Weights of a small GPT-style language model, trained from scratch on English Wikipedia.
Size: 11 layers, MLP 1024 ReLU, vocabulary 4096.
MLP neurons of a small language model. Each row is named by its layer, matrix (up: input weights) and neuron, and shows model dimensions 0-255. Each number is 128 + 32 x the weight over its row's rms, rounded and kept within 0 to 255. Numbers have three digits each.
After each neuron's rows, "fires after" lists the tokens most often just before its 100 highest values on Wikipedia text that the model never trained on.

L4.up301:132175124108168148092142119105155113128090144100094111105140153151114140105097123157098099132143104139166113079168151117131141120046096196028131122124108082095067137150100097140164105136147131189101113111123117072139096118109143080129113140129122142161100115118138095101137091178122136139133095083110158104191128138202140160139132081148133110153154177168162141042124167119148179094133112066108120099131133174184126121081100143141119144160143171202098160146089154176117129115165172153189092152079155114103181167133173182147103109080144091140014155108158118137141131214152148100107082096159101121148132135135121115133099072146094176119093148142115198134074078156130152127103093137094074138120186095101148150132174141065194151130162135089145123148099147150150152098125164
fires after: ",", " (", " and", "b"

L4.up309:106105144092172180090099105117150115093132089107124122108095158174070125113143164146174076148137120128110104137110097120111155098082063159101177123156180123151202145121124175132137161134092050142131118125108191128062121086110147119140104135107161156092138040192125164086199089168099139143154107165118171176181105134101096176160143158120096161110131129133176135073142142104168121170131152116186128112194132205125177134154140131142127144137054121153077202100127154137150162122169072125097112135131118133124104168172169194135128103138075153080159147064154184102112135124097100108115106121171136078163135117125146132145128111147119084108163198100134091167067097076085092161118120102178057129121140129138139174148127111107152146149164120104136160094094116075112142131115183
fires after: ",", " is", ":", " as", " was", " :"

L7.up434:186161118102113103122122094096182151147151112114127063153196110129156125134159152111086100098132100116143128161083099163143101104138114109128134115119136156123120160125146120053145159184108132123097167093140100121067104179142164160196082149130108059168160132088149097138154096146113107156118112192138127134121173142100139170117165075133175146118081138166122137167049172133084120161127111126120151045182098112128140125102142114147146132136153102093172102100053093116133069184069134160095144147172163107106082193149146126203101123124138126110088069143104130147138130156054110155148103113094109091169129164117101077137177131200171055155130121154119118113135141066192190142127125156139169171150113132101154110155110051096131122119182085122162079133123105155100182133081165
fires after: " g", " G", " f", "uch", " F", " A"

L7.up84:117109137128080138041145155166152121159153106130096142133173167134150158061191147106140127160130131132106115198149146079091133123187076124110140118129186103087134087167097175129125082126065084167097111125096112116087148184144151178174178089124144085162135163109150100143079109033096124086085077172128141132111096129159079156112131171088100145150119149192147155079137155141089174175100125195088166144106163175113180099159090140125140094156088184084087175177165103108089141125180119163099116123192134118110101135150119095098124099175121152124136103092103089109171117141110136156137103121086068124119110072113120161167114118168087137115091120186157109109058078157113137127121112159141161143139137111177149102131167164185081119125151145098183153128106163128128138129060145
fires after: ".", "y", "yn", "5", "7", "ock"

L3.up328:164160161126158181144124113139172178145120167162102066127122195126092090085118152160149169102168150158109125124182111166189200072106132109159095101121152114165147159148063119061144102116142111153109108109139116110160102110149152080131086137174129123156094069053085077132139144161147096136125118133113123084149136198128180162104164117145131150071116159147160099140125108101140119161092152097116126134161111170091109093200100151115096180093126087105129148114205152177140168085119124108119144115091096121158085212191141169178094130161125140040100131063139162097174112166051170107111114154133074141100092157093112144166145088129115109144129114067149147168142150111140109120067148142115130170133130089141137162110058136128184147161173077132126095124107132124067137138110128
fires after: " G", "P", " B", "1", "F"

L8.up603:127170160140138129148149141155168112185186115130134128149117159093113131135152199133152157129112164143136123116132117159129114135137088110136064146087155171131091074119070145116152162155178172121157119082157065186138132108079081081108121110058168169155125166146098106121123136121195108093129110167118112117102188154114098100189133153111145145142151112119175075171127151070106146131122169132133162188157105146079083087120135101116098187101164144117091101028079111156147111123076099145115160110134165192096146091139188125175116128132134116107095099088131132101137124155103155123079165166096169113084155142157167037125096159118118176129080125157153103095095129176136111150149119111133103103145109113109190135074127208104065091174048140174064110140156108100162140163100103
fires after: " p", "p", " m", " resp", " decl"

L7.up208:098165117071104147080113140132143097167061129119140166096091113073117157160071147058131145102148145138133119105132172174144109168126133161053160207144130191129102141156043088093080128114100116144162160150121109143139120208110096144146159136111110179131092123172154098116114150161098139148143081107124186104151151089164214100151147102124118137117114116170134108104168128125158072076152112135135111147148122136150128126201125135125161127141132096161161162119112162132113156150146143145105091161144108169093098092127139102114185181093076134126180118129138149145179196122074151127105127159223072139147089117149152145128122149075148138067165080071093091130099102102114118094108133131113133133159062155177127122186081129110097097158104132122123145045064133073146101098177084
fires after: ".", ".\n\n", " January", " |"

L4.up541:146103181153212129133136042158168094131043140115142226147166151154184126117187095174092142104189141130145182166084083159165170098125141063085151137122130152111121205082118177093155100114088158169150112161166099157088132172114128107104127096132119147095092105103125153098134120133112144161184121151107130087132082096154158099120170145152109138089164048111143109113128129081150190115108229150105153141079148058167083111127121153139096108118127151118163158102168142091172121121124180147135136154123149160161113140087145149170093128107165153107132142140146137101083115159109154140091098101120103126098152115073130114086176155098140104111124120114144196135108110108149162090095077150176132087111119141110115098087153146081109096125110047117102119063105105098158114176117104
fires after: " as", " became", " is", " was"

L8.up578:115168086029107161153145144089120138113109115082087125021125103138133141130150121168160068174193086146188140177122182088135151132153104183072086095144158158122125156190138122113100162121175018167142159116123112182162117138149133127139061134103134164128076174115121097125125124133077134066089148070091173089137102139084071131108128151174131170156131124156126085155109117121133093142125128163133124189142151168126164147138180108123106126148178145183096107100130103114103155110107169163079104143167130107090161144115147097190154150107092174102134101123150172077156129167105175110134095183114120118172147137123135151111098137124156094133143089119114106159178109121158052105085122194144125169111109127072071136169110130124126092103122122139120126051159159079134151128116160
fires after: ",", "1", " and", " As"

L8.up854:132129186130125089135132119114144157109139115079143164078089124143165125115123153133139124112196109153132139096104144152093121146091080118119106131118098135147183165171163169085137137101147108104125147126146091140116131136141195089109170145112094104145111135164123131088165146111122127121144103069142143155107175158173167133123171145120124135145111151103133140063128187099112057123054157117185160144123118141161140124166223063086150093114075173162103133200158092192106080166116189125090077110099151126169075135095108102158106119067174068148160101080088142146135119092128080132189200144108153184164098115114100122109143164111161172106082175139086085165153129068081092128127153092143068099143150153137095164175120085133130107193091138058160088087174125096116136109173110
fires after: "\n", " in", ")\n", " sol", ".\n"

L7.up561:109145079109151126109135157053139098208121116145168159104160152154084151092105188116086099127078128155144168093169150076140131118061100128099148137101122121167105142179100145150109075139094120185116125131162118102070106187095114143134118134104124108147147090093133094105149085118141122152178115167157111138075088163152135132155153178119135136072120134151082151153088175110167136149161103146128139128065198105089137185108101131120115155080174157143129116115106136050182136133130114118167157130143142119149107160143178052170149108131131143028168130139135131142060074114103129122068187117145094119080094116139119162135158123138084095219136174122139066170156140103117166109073114136112190183148102128110099152054165139167105129173166140141124119110122121143122106209085162
fires after: "9", "1", " G", " L", " J", "r"

L8.up172:167090147128101087145093085153097035171146096084126126136137140084137136123130159102108131098161134116204146124176101090135127114136137150103177115159124115192087091124131139126158078255157183063139143082134134104117081100172147143098185123121088151104140111132073101136149124109143160107100084131098129156103135168145122146155135122105113143094125076136164156122137142135203137123089109173135114098137113205138128102161114180099139107094142127116092117222147089074171081104092165143173098098091087122126166156133136176161124056137177174110105123110084139141115179104123113159097158106198136135107155113124152111133102134134135153134099100148168097041114098166127096097098068150166156147130179119098145116139125100158171123097119131120183179092112143113143075154143126
fires after: " K", "a", " k", "k", "ill", "K"

L3.up646:087142116106151079109124139142118099147128136127110123186151222121133113147137125129120082166137116134118124084175112170156058149096077135173115138096099152159136178089069114166083139124112105084093146129123083124132187132171119169082167099165131138139131200095104131163129123129117060148157072179176124139064120118140097117144153127185073084111143134171119071096195114180110130103210131096076170159091086113150113128162083074139103124083074063106118153115098169127190119167118130116120185143178121175185156098158153171119170127126082134104183103141087119090104154107126146088178122114154101171145096132147181119138155125158198129131110188065176158105115151095139098177152177127154143121110165091143160161120124113091112106106128141095160087076132135093144109106086103
fires after: ".", "ception", "s"

L4.up550:084167152122065158134094137084048174156120081143125080120141155115140094133065138085192167102120125139106095102065150169172143101120127141121120149117125171132096135080088088133052170165102120109169112173079152143099169197135119099131122137125138153165137156099146101133181110111107106128132124101077123110138132080144168153114126126129112142117060035123123143100134120129104097167124114145186157145105144108152183131146101160105140100125125195118141095101122141142129118114129184171113168096162119181119137124181150085143106131136098175086096116118058169130144117136159091123145141153076096134125081111143094196174168135045174129132132109081168108102090136183168136178119125127159198169105120166150127175121026134153204129183105111094115118127134092135158170050123115
fires after: ".", "S", "cc", "%"

L8.up626:127183105174163173104141122090117059174106185152145080140140081118157167101124171150094114105124105103154149151122131154137118100142143131196123138107100100163147114144061166140142133157171120138079145094109146099091164123107172109087153084133164135127096165151096173130086180142143070167114078228137112096094118159141145116110169176133086120129089133105169077141126141131111178175181117071137072025146146127115070166136148155129199175148092101103121131145089163097121083101109133099081189105124175101163155179090149123136147118114104099103111158150134123126083174136121136133150155126135140138126112139040153092093140150145102097123127124121138098126139078097131158116170095144174113123065104142130109160147237159134100177137125086161080098131183149061129095165121171
fires after: " sp", "p", " cons", " p", " Sp", " P"